Weights of a small transformer language model.
Size: width 512, 4 heads of 128 (2 for keys and values), vocabulary 8192, 27.3M parameters.
Architecture: RMSNorm before each block, rotary positions, no biases in attention or MLP, untied embeddings.
Training: 525M tokens, 4005 steps.
MLP neurons of a small language model. Each row is named by its layer, matrix (down: output weights) and neuron, and shows model dimensions 170-297. Each number is 500 + 50 x the weight over its row's rms, rounded and kept within 0 to 999. Numbers have three digits each. A neuron's up and down rows have the sign that makes its largest values positive.
A block is one neuron, or neurons of one layer that tend to fire together. After each block is what it responds to, as a language model described it from the Wikipedia text at the highest values.

L5.down170:471522479560470465421526523557599476464431509531453469511560475477572500480449413540507481516487566439551468432594595601575463558454543483503605455507495488388580445532525503526520466527586499464526525491470507493566464464476529533492537572527499583446458455530475545540531558551525572446492408431622457447472524410491515445515512526430548521488518410467502490447440486471498467554478
L5.down264:463467507461462506420459477346533425555448498499482521540570482540509463435418411515484559436509512478551539503504558547486468638532554470509584461507544548544480509566462441516592486619458500501462490468411486482554471489533490531603480374559514441474523535558515469550449485493455541479431499465453465351539402563531513491493556494512498494453479359526561496504578550477585521468452
L5.down294:475463383477513456472519509483705537461514518450501519520568532503473598605520576540515448509467445511550459436485471501476436472456615480518504559483472563502444429494511536524513502464433525492529514539463595458474495510435503574518458571425484500490503518514554543503486569595432512463462463492488501586448515586553540513533486557493495464590473553527472496456651469487449582482544
L5.down359:517461419494506504460490412522489544510613476491547459553598594589538520550520546407556445480541460459486569580499351505631495609512665618463523582609533578485490446475525464508549513472404430471629486487484534469560521504486492557498444540491506497538519492509477488570440490466511457449464552550532566468529532477429493439434564551532376455560408541426494451469486446458538492385487
L5.down443:545523422537509570481457473508492548617500435606560565472513449515442483489556596436498397410487452521489531481488487480564446509485519439521568490608522537556544413589439449500557597442546465465452415470497520493554497441431451555543536506528592456552591463471517497481506550505507560558449485419539552509485419521431464464461569561550574484509529336514547514639524543477474508466512
L5.down549:500519438490452449480480497566734431436522534528454648451543536509510552470515537463468482469490540462498492497549531552455448471602518415537588465542524500516467423503495417546592521507486465478529493459435598425486505503566507560478515489527521500523545487523523428421493513553520446468472496539594483574467421542518502508471530500477499516490532449436506407546593472486496537510509
L5.down562:496500532472655564434462484464514428583458572511529622529474533538582469491545549412521561459379427503475514542479416538509467539549465455512521536467514470535519527534501427525514580562396510448427570519432534520422536512510558524566559547466583518420567482603498557504462396577423460506557502526365467430535562533491470403521488392565450452430510514480475502524560507544398471407571
L5.down737:477487463473526534523520539529664476482435471544501643452561500558539540444489571505500428465487532464498459524517523522530457555532506447476503488518466497489533490492473408489504478464476510472496459485475510460507469493498467553480497492495496475541482492533511482534516518536473517529468526504494504480520478543515506455473539507492487515497472477482501510471571512504488509492495
Description: Paragraph and section breaks

L5.down24:448507517543603545542483500517469516529491484458471546526532461525519548505438446575470492451511430440400519467503470518389491589483530466478458479569400456503393529447415550416493607519506510494414540500419481511526527453488441393489464483603528498498506476484477463555492466546388543494431561590376466499411476483514564435544515460493603496524477525558457479532528396567439485430610
L5.down135:505503482571532489451528530500470591405491496506516435506457464533489458540473587537493516531510517515471514519516450503460428525589510453469508548530506557568521480563493476516482502573445462533473540527459526529440348491469522462600503557448533479506456482479440544490486489475462454524455566430473470524582399489597458482525498493509557419507465502467431410530505559536544457503527
L5.down317:483454382452452572409482416494582493427452419522489557430460461512474420527557489558482530465485586461463398535448500508536526507496527517455507544484532394512610482538557471561491608551567450477492483581411490578426555581454423491465524519465517500566478485370551457519410515525488480542470494511520516475583547499505531455506506458519412519480420507520514498498466559527502507535505
L5.down335:454446434541458499488497453544529561455447533586494492391465537468445537547536513514470496499499509494414453492512557476511522468562531509540486510560431464500558513579508513487506463487487602580516526527537457541508457588436508451432501493626487494559458429493467538512491391449481522475435513512536483517474483570503481526473455350466423438558482477419393462444480581545581504536455
L5.down454:468517592436482586462505357545522494541482465469499577530522505525447438478468563477540491589571457415456390526469548519528440445453545442520580473448516596472575572504469425523492496508510533435468383498557404546566570488527500470532564568434510429453497494529463489457512504499511565456505470563498574453508539541453408633526553487588533532509432450474522462527478563513524465562528
L5.down464:497528532505474445473526450558521467452539557546436462483425503441451532473497535548543499563479569395475410515509418514544513475468479444528497535466578414506419504529516523629477489562493502484465462536509538384490421476487492436597502514514485533523568447499554569521614563475516500476447538491461522477538545553455544572492438568462374459500493480496448496467523538550519536492467
L5.down556:444414527502482458452500533432438472437508522553489478491519490555475483538525387492548542397567557452514496468590502524487461491614506450506502500623386500466453518488512487424492404445548570582456567469497436549484497574521515520507451525492513452505450549525520517619495486509489608555608564562591531518459456484575547461422416483538512465489459335586437480504466505630553516568528
L5.down754:472491501461556512549413437501543589541480524483554497578458453441576589514532555483474472578485461607441505596500546460451494537482430467401554429537534534456509532546468602600360489549533491493419489524492536449512489547409448511505379509463494497510506554541511468481527452502505533463520543444457513395436528491475583563522530522554507496465462493490504521470426570530496445508475
Description: Number-joining dashes

L2.down39:559561443482500484498473531481464444474478497480570531423507489529546515459539447501470508553530461527575466632480490462510428573509419480384569453413564442587550495528505568521545500549571462482448508554443486489450460535429509385479419431524567490542577530600541523510467510514395471505410581472513423507570444454522650571410474505512543527459501567431400464482532392555521559524544
Description: Mid-word continuation pieces

L2.down447:461407331566501487481462453454443390563521554559512514478468368463483545388499520580519523487464491528450431519559429503581567531526535524492465445494459514472515551451540529451573513555514518495474559485418471448425489483534494437513475515466411479471500570484615466576524516545554586436467456525552538621470471531528521444517584464492547497443461468465436463479472526445524556561525
Description: Word-completing final pieces

L2.down206:617564487504495526505488566519559471495518482474456491502505466456475598542507559477498482501491495533480506544558469491555495482516507506553482505532529528504501525514499501463458438523442466480537483542505500487554401473438571497408497564514390493509514568498469492482529519465477457463487481508441564488428433527417491425479468409496531510546469549462487503529581486502457518457487
Description: Sentence and paragraph boundaries

L3.down236:554456469487532532487504483476483503494493441486582531507527564486537453561577467460520588491499406490535444540526496469530487454533549490453468471578536560601503516586473486490473484382530503518470534546445415460419507539497462530502490505455447605579442537498553510582441489507500479421479382475579468441528479511524538478498488504567417592534594534521458515498435525539403501490484
L3.down501:480553526488502516578498459463483517452443556499503515506545515508472456464442535425541465488600481536502532529492539620394461511498485522520441488407514466490556478528505420500530471515528449530507486460510535572549431557522524498502419533470572467472486537515488474531536492448553546609479499493478498447539550483455455422443458498554528467508457452484440460503561560476522531540549
L3.down620:510449558447405542513550607440476543569570574469490480425519501425613502495545549515466537520535516462479496501488497489523376505512487501372527498532516476554526486559411501495526509526469419528461454489521398498552492469417459473483505537424458477495534495460495396500451427540540515526489619522446599493488519447507411556497477600422492564467553575457524566502586535493541419446473
L3.down715:509494509502513519496504486479460469292527529530505490486560428426518556445470578457508391489485494506528510491595488512579504484455605488464527494488530469557652471444489483520559543454514564509513377512511498460485400452499449499415518531431539456547454480537485480506564523530505523439478466450424497520443502569500450460481560396423499567432453524503448365532576432448622509482392
L3.down825:576469380532477391448532515492535629436538470473471562444540421462459543443524510525493490504519489490498512550518473434547569467559503459530562549518490468621451459469401491556492453561512517365479482544510529397528435501554574502450509537552454513573563531520487555532438478602491540464462518413465476510513574485465537496541463457545553528527440555442526443476497498427465430533539
L3.down865:508474532563567434422434522502551467467486432530433439619493491417505577518458538496408372428447479531410532511512508452469465539527482470420536369442455501508574448499575542572501478563546477551537525487471459557540422582477434551463515606488446610490465438471462443494521507577530547423522485449464524425492473499379576533575476466509509558522581425543516471436521551483554480489438
L3.down935:533426580466571454492495530522631570463448516481470419552546505555452512527490393501456458572538415536501557416503492490475472549527533444483501455559433409520533418406454514502515509490498478573488436492501480463494456572493529511500554480527496512502523506385473506524579445460476470545483541481581394435504543492503537413481501539588533565447564499557518491538456482557484436450662
L3.down1011:453457501535516446460502515487587571466471475520514444492608587520505430496530529403510506528470520449542527478522623601485530385430557449458413558461524526485490478551472519543509569497575655478489517504494469466495487513537488453485490537468488566529405485487407499488399500574468501518471528494373473619501525414446469492440599498605446441485500572511541547534626501461494512490528
Description: Mid-number digit chunks

L2.down942:460504501546524454515486473483449435499491477507506441590572505448506487491400479510536485438425518367479507468534462433508467563431537547530445503610443440512519568550513428553473508498541407482492518526514533531591638418485581423500465473430467410575521525475471469537476581465474471567512530499503566395361442448419412408408633495561572533569494500493532446494575536625553467404495
Description: Decimal points and word middles

L5.down381:532477529502425530553504468523422423513504451460454464432549542536493513509553470505554492505538462560530507488558455494427540485471488545423505512513511419499533377514490467521447463586479563518549516504614571483484541528494515529445498456579558518510539466492466521499579418573436598539535534493386402548487552493462518531436517478611596561501479506386494519482623421651456472461499
L5.down408:502492524487548567501556543551447541478564485558557501480503636479563504505448457500547541628481455515591479483500478525469445538546464479530497530461535461472579567528460490471531511500524592469546500451544520490535549559393570508505578536447500480469494514447529554538463559515439472500485538472545516560585479486422423628446439433430618500473462602449516492457481517516407463499520
L5.down417:440532457623499407555465553535584483365499586567468510485482501519442501491536495445493452549457511406435422383559608499469535440560557497555500503500467482539510433451511484482519465497524478520509513550526504581492567538528577500495497510569449567557470491518493571538564476477476654479570453466422401507549506529446406423553463482536510494433522523398519521482464481549518572547500
L5.down557:458522495520465440378505471542329415490512468468449532539488574483454477450505508535461455419436524583486513620498492573546518475496606532491547501582471493515486500416471540492558467487433453490413662502550517557430519565516551493523491426443485507593490452494480432570543478515483550504531462574482505467487493374472447417437516487457454519540572394432525481427531493462451490483405
L5.down597:477520495444562507510602566531505495583546490533441412605513508488451488520449416506535410490404496461469449596486488527485488479495528535443473433546430493534532482545473503485437534435513535427578486450580491461497528503455537527409480527511554479525485511536414514489482557498451570495502463490488509444492548477407463570505559564464476509597554557432422582417517395469546606469490
L5.down626:383450498462472491480489432449496572579496399482495488544533545409487590483463519481486444491552492471456574519484499481564513432483538459513541497589510453495544521540493447475402436492482556522508430530549507407469476531483565450472447510538537534553613519406493608550550432543444572418536515550579545421503503564503490493430539481454523473542570523448507414462543536600432474491520
L5.down954:382409561445473459499519503540385537430487540580489465459500493506494485474531518491523518566562500534596491545485500526531454375505563572501459526425562518424487432514505525535454581420469408501542529543510532565537509490526541532534487438575587447487559585512473519503524521577459546551440415474424514462481489551468516471465551475424478534467486528482507493473486502520447497474530
L5.down956:434491554476467500429496504586522461574587550499508505501323490521517445479447518553456452557441515593602377526597569544436399615526439448485479511518480520504560531526450587501503527475442470467515492504482525564571451532533570505582488532486487448515421560526431527497529550526434550460530488435494518523523491569478547402492526492475503569477415464533512560547528529424497566488507
Description: Plural subject noun endings

L5.down262:541466465546615448456439475473366445425496516490472511586568475529523434484362487495556571579455516510414484484496489535535532525494483488529487537460527566467507492432589574486529497478501501485539519497556441490547485502439496462516621396571409456420473451453473531538424552407501428511483394625511500544512527519516544529546442441531560441520516497491480514566489550552529651591467
L5.down332:460462484559497489520456500528497469510421545453596466471497566514605492538489523558573581467438539556444494479496508515503577519549492465525479448544511457436438575579519549474538525550555519469449502516526500488482520594483452428601613475506396459497531497417591549449588461439356473508517507524523430477500470464568457414543548482458478515384506540546604526505398509501518498532492
L5.down576:480452526469470529551446530416529486489442578445491526531534540459483459548574470450466482480547509537480570444480469482558554541530439586526470497569459489482505437562551572465454544431508417498386361431470495524503496418533558488505542430591554496584500519600565540553515451604570670639555428540473537460479525513495483505493476563438345478547566413485561484564540497449518569536514
L5.down605:448483450474582500440559528666504539510489459443533487455455527459544437506492529475572550498460467525512505541540524566516466495541389522458470486439505465519479406466487479491471500547476520479563496477494532435551527449440533524561466467568455414487415617497452572533488559507470524502451521457499538474484397502538493490511558500545558592517527447484479478456546573487531533446578
L5.down848:498558460542665470463450565529528459452507531454546559544534481467539589465561460510463549523517507548475349519485482600552505485514482461503494470601523568495548564586518550544518569468469496441521472551532466502472500555620513516491422473493484623410486517458497469462492498507483439399549569500502564521482493528488447494481523441424621435526496485426454463482441484414603492440468
L5.down925:481552491509543471469500529488601519471535512513575559460511487487498534514419482425474528464487446463466453511451485517520557554475444594454460469518522509451418495512400531616463522470504520455539420557439508494529553435510518434551483488412596531537447522490426453478465562464499572562501475526514523489505537522450459465495555490549561553499513509568483522532475518463506536491523
L5.down984:512470462614622482505502504466567501601470462527601516504560488522592476516546529517381499514459533556460413455509484583461582519532517524531486449473444457535508412521490539543496538512501479533423479475386513533532429509497482379542565450593533548437463458462516563503550416505468399449419461539516439547487530521522437453545468447541562556484483505511581466638459555507521499501472
L5.down1005:493496458542580493483433581491587573547474496529555535502551501474471483448385443478526496568464561441527396484463430505487517589444496479504514442464487518464442464463500541452526472476547517562417480499559435518475581452449470590516557515401515646490491508495549445460505507522548562514498494528460495426476564492517545453537439537517538449505547432607508622495418585474407390518552
Description: Proper-name completions

L3.down11:579522557506522547550480503495547481432533489451503465499519497501398453471554452447512431463514508438525536604565470543494527399499531499464491521536428491581537449476463489513500510494532477568567443398508480513521577449527539484442548462499510529626538431526539535463486461473514430486478574500448440401590428408557572472521450574517491462503587453613542448529508542520450582420557
L3.down210:529489519464424535506486583526541555488518498445583530398469538485384491465498501532498544512451525523508455502552419497557512463538471530519542572445526518541495506484539528474599546493498458601565514499485474473509485553501479469557515519534397492478507570481522547465498538507528540393555538519394427536453466524496486423547496553539582460417548517452464456513482553485483449481552
L3.down383:473488512459481545502560531468560495423462493391440418581529477509380428539503565552373512478407480444438480453490413480530547533399467498543381493439521502525400456407454511427479416479423494464487504460466481511523609479444500536523512457518452516474497478482472530508471536495489559520495489510458609467451549525468512519508494502489447441434467458503487475446478509481440422472486
L3.down583:506488511503408432482540459460573555501622537451485559454482465468449487562488523471489471505599519492420475454555546393459568449520575523491488642540481523510561520438489371515467515560499599533536486432521433560391563476446517496501493534483453453492525483477570524523500438542449523452558551523448442568431438438482476451571505412458515430477510477518430563559456525607480458433544
L3.down648:527545506556487464532489452604447539562524573475559576508380509522394534485521441545522510473550556512491478425539531481482501486514510511493517558463441555571496472480509495427492464598477486486568473530535516500532526479566483522496523578431434453594494427479528512446429477501575503579518440617475460455534333558524440478490519531452499485458536520594464519516548479590331469482464
L3.down692:518475521514493372472502433395655421444588451551509482528413478379433519533559449432474474488485426480548462523482496480604550450478478435487492570421450548479472541539530488588466457537466465487535492438511545450495484560555528399469477542495486424506532513459550495486451546508475533451494438515512570503496514538440454406580655428469512490506523505568588432468515540536504415523506
L3.down782:472502479501594491485473467531533526447489365495558438448468588477471393537506431477428624462501449449518435519501489490501465512613490516529463449495483529461525442506490494469434487433562510533526569542519470441530490594407516522388571452396508541499481457541485638478549530398524564565516507534514391516518466434489470434461471424601473510564525624460442513488471517527456528630537
L3.down985:599482520502478495520450564429540570422590451479457520439535526406545539436497618541507473616493520415505494450521460455529579499493494480577443492527538439451449505486428387524481503480465540459568461469502528429415544531497539483541608478475520474427560540475592606438515566461433528539448507472486523585457441581515593486501474451502573381554421508471442509501562589579527525519551
Description: Surname-final word pieces

L2.down110:373482513454418493472522529590553506592422580549520522483446597480466455451511485500557531583471528506454505443477541399508504476509419527466495562427560542507579449564484502466429449482440585493504539488586447478514567427516500497518518565509546386379526490518492469556394598511399504575516543498549537496557594463399548479431457548481495528419509528492403491503511585540521489547492
Description: Plural -s suffix tokens

L3.down185:535506464505537480531487593496647512560454491490481640488473519516470562496525491495524472506511501545486438534475568508530492480504509511498499495500493513513517507483566490457481496468475472540548486518547505496542541540481539530457502508556404509488481473519532485553565502443525513426540473454448462511519499540504462441504454501447513469441459484430484597501512566532488458487516
L3.down279:418557480442490470402509485494604490524517467476492528493499465492532443502439583489515375507547492524484523460565491492573486450489536497423513504541460599472522499471525469441643528544471526503560492485446481535523503490531531510487416557413508482545534402484459455453533494540473536466592535426473509506465512531505472474505564535476543517486507492447473603526528482482521497446478
L3.down379:476558571554510464397544533472581499513493460528465438467528432533544508496570513475561495485596512566472454556562469438543488463506445516472535547560560542479607425397527507522560497456387432475474452546390486534523489524527479488529453505560500458545563554523563576583535548491477494583520519480459519503462505534489430548400484502420524515459429449492485576498512457491513536488522
L3.down497:498509519513495514457525532485569491424482453580404511480500488501586440440513610517556491433502478486507505523503481500435461541617472572543449440588433521480540555511470414569510475379539495509504420458503446486457527528504459479507500556462509517560536558590543537497476530492453467484523456463469501544506511508505552485470571547449505544454546465542525457440505499465488450462486
L3.down647:515480463488561489435474543470639446454532550509458522549405470521530425574531560478531517481503532446432561500533488583515467465426538447472519499445506555495468456534479456560487479427536530511526427482424560527511545467497462530508507477463503438570444465524468468540443535495479459484551505512540452572518451539543485482493441546557501495538461454535526539460482514504518487499465
L3.down720:419504483525537439468480561528606449439502475502526581507414527535495468548547394510430552446586534439528520467542557548549503464425490445428496542406535567458525466530435419532544496489500537552441530507386487490470541497507455492474500477449470453541544425584500454470499542558474472521471420490496431522567458488547396511556494520462463550408452514452451571517497526460490450494574
L3.down870:583557519564515568510483482521555566581544430423491543494556473482446590519511515557549452473511450535470469491440611499531497423455459517484467520506509543547533510484469469454447448517516519492524503510554507516551470501475442533492503471457496512513445512551535428508579520467558510450597503483486543483549493526534475462526472499498502462526482498451498476511487515518496527466483
L3.down1001:524458501462531455542556591412549480518477493490414486459430575473416496464563538489529491460422460494552497551509466476474512498482487559549515512542405456433449472464474492496614512468588459466517473501538499451447473477476490502437505415485450452433477500508551436395515480493552545449466469488478506540545512487454544450588448518495585538474417429511461550455419503470542418492503
Description: Sentence and section boundaries

L3.down38:541447455388638440478528457412577533527474565450532491476480491480436458474525492466446617580590592512432558511607455428582476509521489483451566485544520491467547471448549435483474542519546469551495508474474453461472505548458503431609472504441517487492451483502562529525455528522559636441559506532537431436486412566456455562519513532485475494484539514563432486532486571482450441502487
L3.down189:397515533419525490441528481514667549468532476443487537508478493446498448472505581504474532502588470583461519490484518452549481423464514451529500411527522521451544532430506478504472542460482579566528460440514568521493544406515541509505423537439577469551569459566532463538539520559533534461548502414442413522560575477496521483543472520445521526523537559399319525524511416526523475518473
L3.down222:418541439505517490453558466548529496460508467489536546466449438528460455503495463563546431525442599528490520495503453483503528477502562533538527575576540490533389507463492412469529515588572491508479440544519443426491441430487519523544503424534449459509509481489558515532508471482560499456579453491514474617461499435426472470551443546490535407498480565512439528476404460487430440530433
L3.down372:510510494462489503499505473550599438565527553425491435559497516486500635567510523541495493567468546506556440496587556503518482523494496504491406571515480567475573542456543521516511499539434560515527502497480503510468475499493456496486479467408510458431488565418536498569460486448520509484566466477461561605489530569493414556513470428548505493517440558465486438501448553461538496472481
L3.down701:508567477591476482543476466423472483385505468497529533470383483494548577485430428504536554519417487509521467431509373516551545460631530623531459535571408563423491443446473500467581536591469481463478497459523499457542559461524542530527505600548461491494523478422450545504620396534440430589456440505539529585592589395494440483513419499487456473502426545466435516559459487475504422439575
L3.down785:556534553432486500451491501421645477383470466511473538542500498492460472495500526497490543420458497496490518515576375548512549553595527383468499489528498546500431525492513503535507472571432445450476508476515540479503450493460481563492548576556443510506555491416490462491573512494436501480530439576500477478499548447503485493502525499483501540451479497434449551541462413580495474516471
L3.down857:517466498492569520493430484498396493516469471451543456452503471525505534497406407575577461497470612504484474434637495451509523578524540451502499517465521544531484444544568598569574532628534459509504539559456460480630500540482570379479537551573482572473436469467528437546550473497521489545518512557550470507531569519445485448487503468536432492477520487527489552532477485429478565555540
L3.down912:578513511454388540472495491563534476514519531451545493513479600506365445426423462532397549548543432556556416411575555431445589490532519493469495604514490528551462525443577468547490502524560457572522540430555485497463541620492501573503507534552497508509511486542516486573491520461525534537530498558586498528471521529489451462473522540498529520528621464506390504496490490527517535503528
Description: Ends of attributive modifiers

L3.down24:496474503419513478576578505546685544482524569489522467519507516480365497492420512504477524395529422593545514501568499398570547447486417540560440567465528523444546455418520572464482519434549551488603510578566538490545548535532474464509434516416556405416501494448423465450586553514443575503506508575572561466520516492436456445453491442513526586354529588389430529486556431549510444532463
L3.down141:528538526509535563374471476498441523505532424523599517524505624474463475459385412500456527454510506524499511492453495499489446530389511565504523613484428473468559476508478588540528549474537479481490578469591522545547508474568510484510540488598548431386542475544416447522435499472452528523593482500536429438452558513523550564520535473590498549470493468495458512538489524490570589574500
L3.down373:406429482420415484455549508517609619547560468528569528473478546526458442471440432523498552519444478574478455490393482425484486454425465602509507548451501529550495410541465509602548554430475499553485561520517485447537498548500521522528493499491508479487560487465543488540496492499450460548559505539512529421546561526502557483451496555598452518368615536430447497463551522579488488509502
L3.down423:442505524439472489494561524584568532529549546492576499510488542474369465428481471508481554509511454545540521540576547442531527538477455496559452604418439550476531541574474496418518500461489481513508525481599530461555505551511564516534522515510555420486510520503499438499476533494454528513528542576547503443491554563424484483476439501513558568386521577507387548419572524613510451485535
L3.down571:457504508433429537562498490527525450495496538532463403529469449513432445548436426520509514446454451478492501508478480463610547398557534519461464530496569452496531489459524600543444514442611460479461450484548544476461500483477469532535560533620485471585521561410433467544515429528412519478537529541535592428454426411513452405515581458568571515483481507482450538521534492551424350524578
L3.down679:522497431507379565517553482491553480543418454562506574478517563428449560500555540468474549523500482571645445536450477434527423528459499538488522415519459523592589484542535545441525456490472520524395476504572423446515485589553568577561502508438442562480466472376451364442426621549534445591504517461497540437486453444474453544523516472465474493487490476587478531564481453557531462490531
L3.down892:421558542401484495433545557469510454532572554485474530483476566461521537506435512480472504493447430506589508476479480477531456578445443567544460447439469568480510632455440553527513493397552549439515539492471457459595545515491507496460479420510482467485515527439411487467539476492495510565508549531507530426511497476448467383477555583534585416410414527392520526479464482558518515569398
L3.down922:431481546423408509496509509585674543523554540472521517507544541460428472499557518489546562578470520561517428542486603519500513425401503477558452590459553570475542573503522544485537525545493531547496553475609481498538433402472557510545534542459499379578511511540518471576470610520495528543499487540553549468534489508497436442475534600525470450443595521508496494514565501497496424564448
Description: Plural noun endings

L5.down55:454523438484416526560577538501500549513496493517543545456626509446496500489420516529494608547519537494495550493443392437503583491483502424468466430523556548484533519515508525438585520474445485521467545480539529518466500479576530546498500530456539531615478469496526621555472449429482554555574489541565444501470463466467495506558439579512478515531544607441466441573517498416558572523508
L5.down111:467609488428502464396551528434621459506429521542508539483481521505396573413478486540520481470495538577491474492496469564396493459523521493485502442566423445481442466552526539530455580557420467414430451479492581456412477473513588448515512505509541516480462496516491513495463533539463527526624545480468524595492499608548585411506518523448438576451400538552518427529474523559495472534448
L5.down327:551474460517473476406562464486442505502430475527500455505527556483555457466408484628565532460441432481547522491547531475455512517498556464478525488477550474545523539491423525444538513493510528535505360541495498518489487447499565545554437544521525477538503431500516474398556479484555458535582445435532499450495437396529456558531455538464515472468584477404481533556443527578533494486539
L5.down472:463546545494635530438478455353407431450442535421591442505548539557519525472517563454495507479520496492438463511524393499537546555558483552540544461515512511480509508533518535433511547553590518520550417469425425545543440475534446556573472544481485498460482499425495533573534579505476531542423562499438515430442514585540476442521503485575468466460562530509454467433514552539484550454469
L5.down606:534540557580525441482508492471714495519451503533531402475522487476446400442520542482587391476451464528527553490562531509513436503471499502457471536566426536515429431464541459541349497468488457464423482516538483433467536394495403545496573442444543404504459499489559507371620629497474541453411506540567458522504443471515491458542494471467476420571545549528575483467483460532480465483532
L5.down753:472486440451429505502499498490529441511496392550517583474489589538467536532505553535429528448413462518511528481502496422473548439423450550567491550505505477545468535613467550503459409552564612508489474523503444564526458531466509624570444530501542449472519585561389508580485514472486561509505443558538484443564504416427522552494506475581492509437540455530510552430442531480482480428470
L5.down770:508510455618569443534496619534521396529492541544405501458490558548553615592450534444557464568440437480497472492497431540546481522520548489479588433586531460601532570566515437566551513556438529566463384585453489516541475592430565545548586541554504402491532430481493516512540457449533542444541519433477412463476497472490428456493543475456524541492455460520472458531522509552421447453521
L5.down802:513450494424575566547547508503564562488434447567543520542556483518443377493429506562481480537457436460534526463470523540495563506452466469545525441448523498487591550512557473500507525535417614425602503463490521612470550520481623515545485484576434425643517464543538411516548469424460549493512406424503512491551511511495455475467508413468515442482434517504516515508506534514563515445611
Description: Wikipedia structured-data fields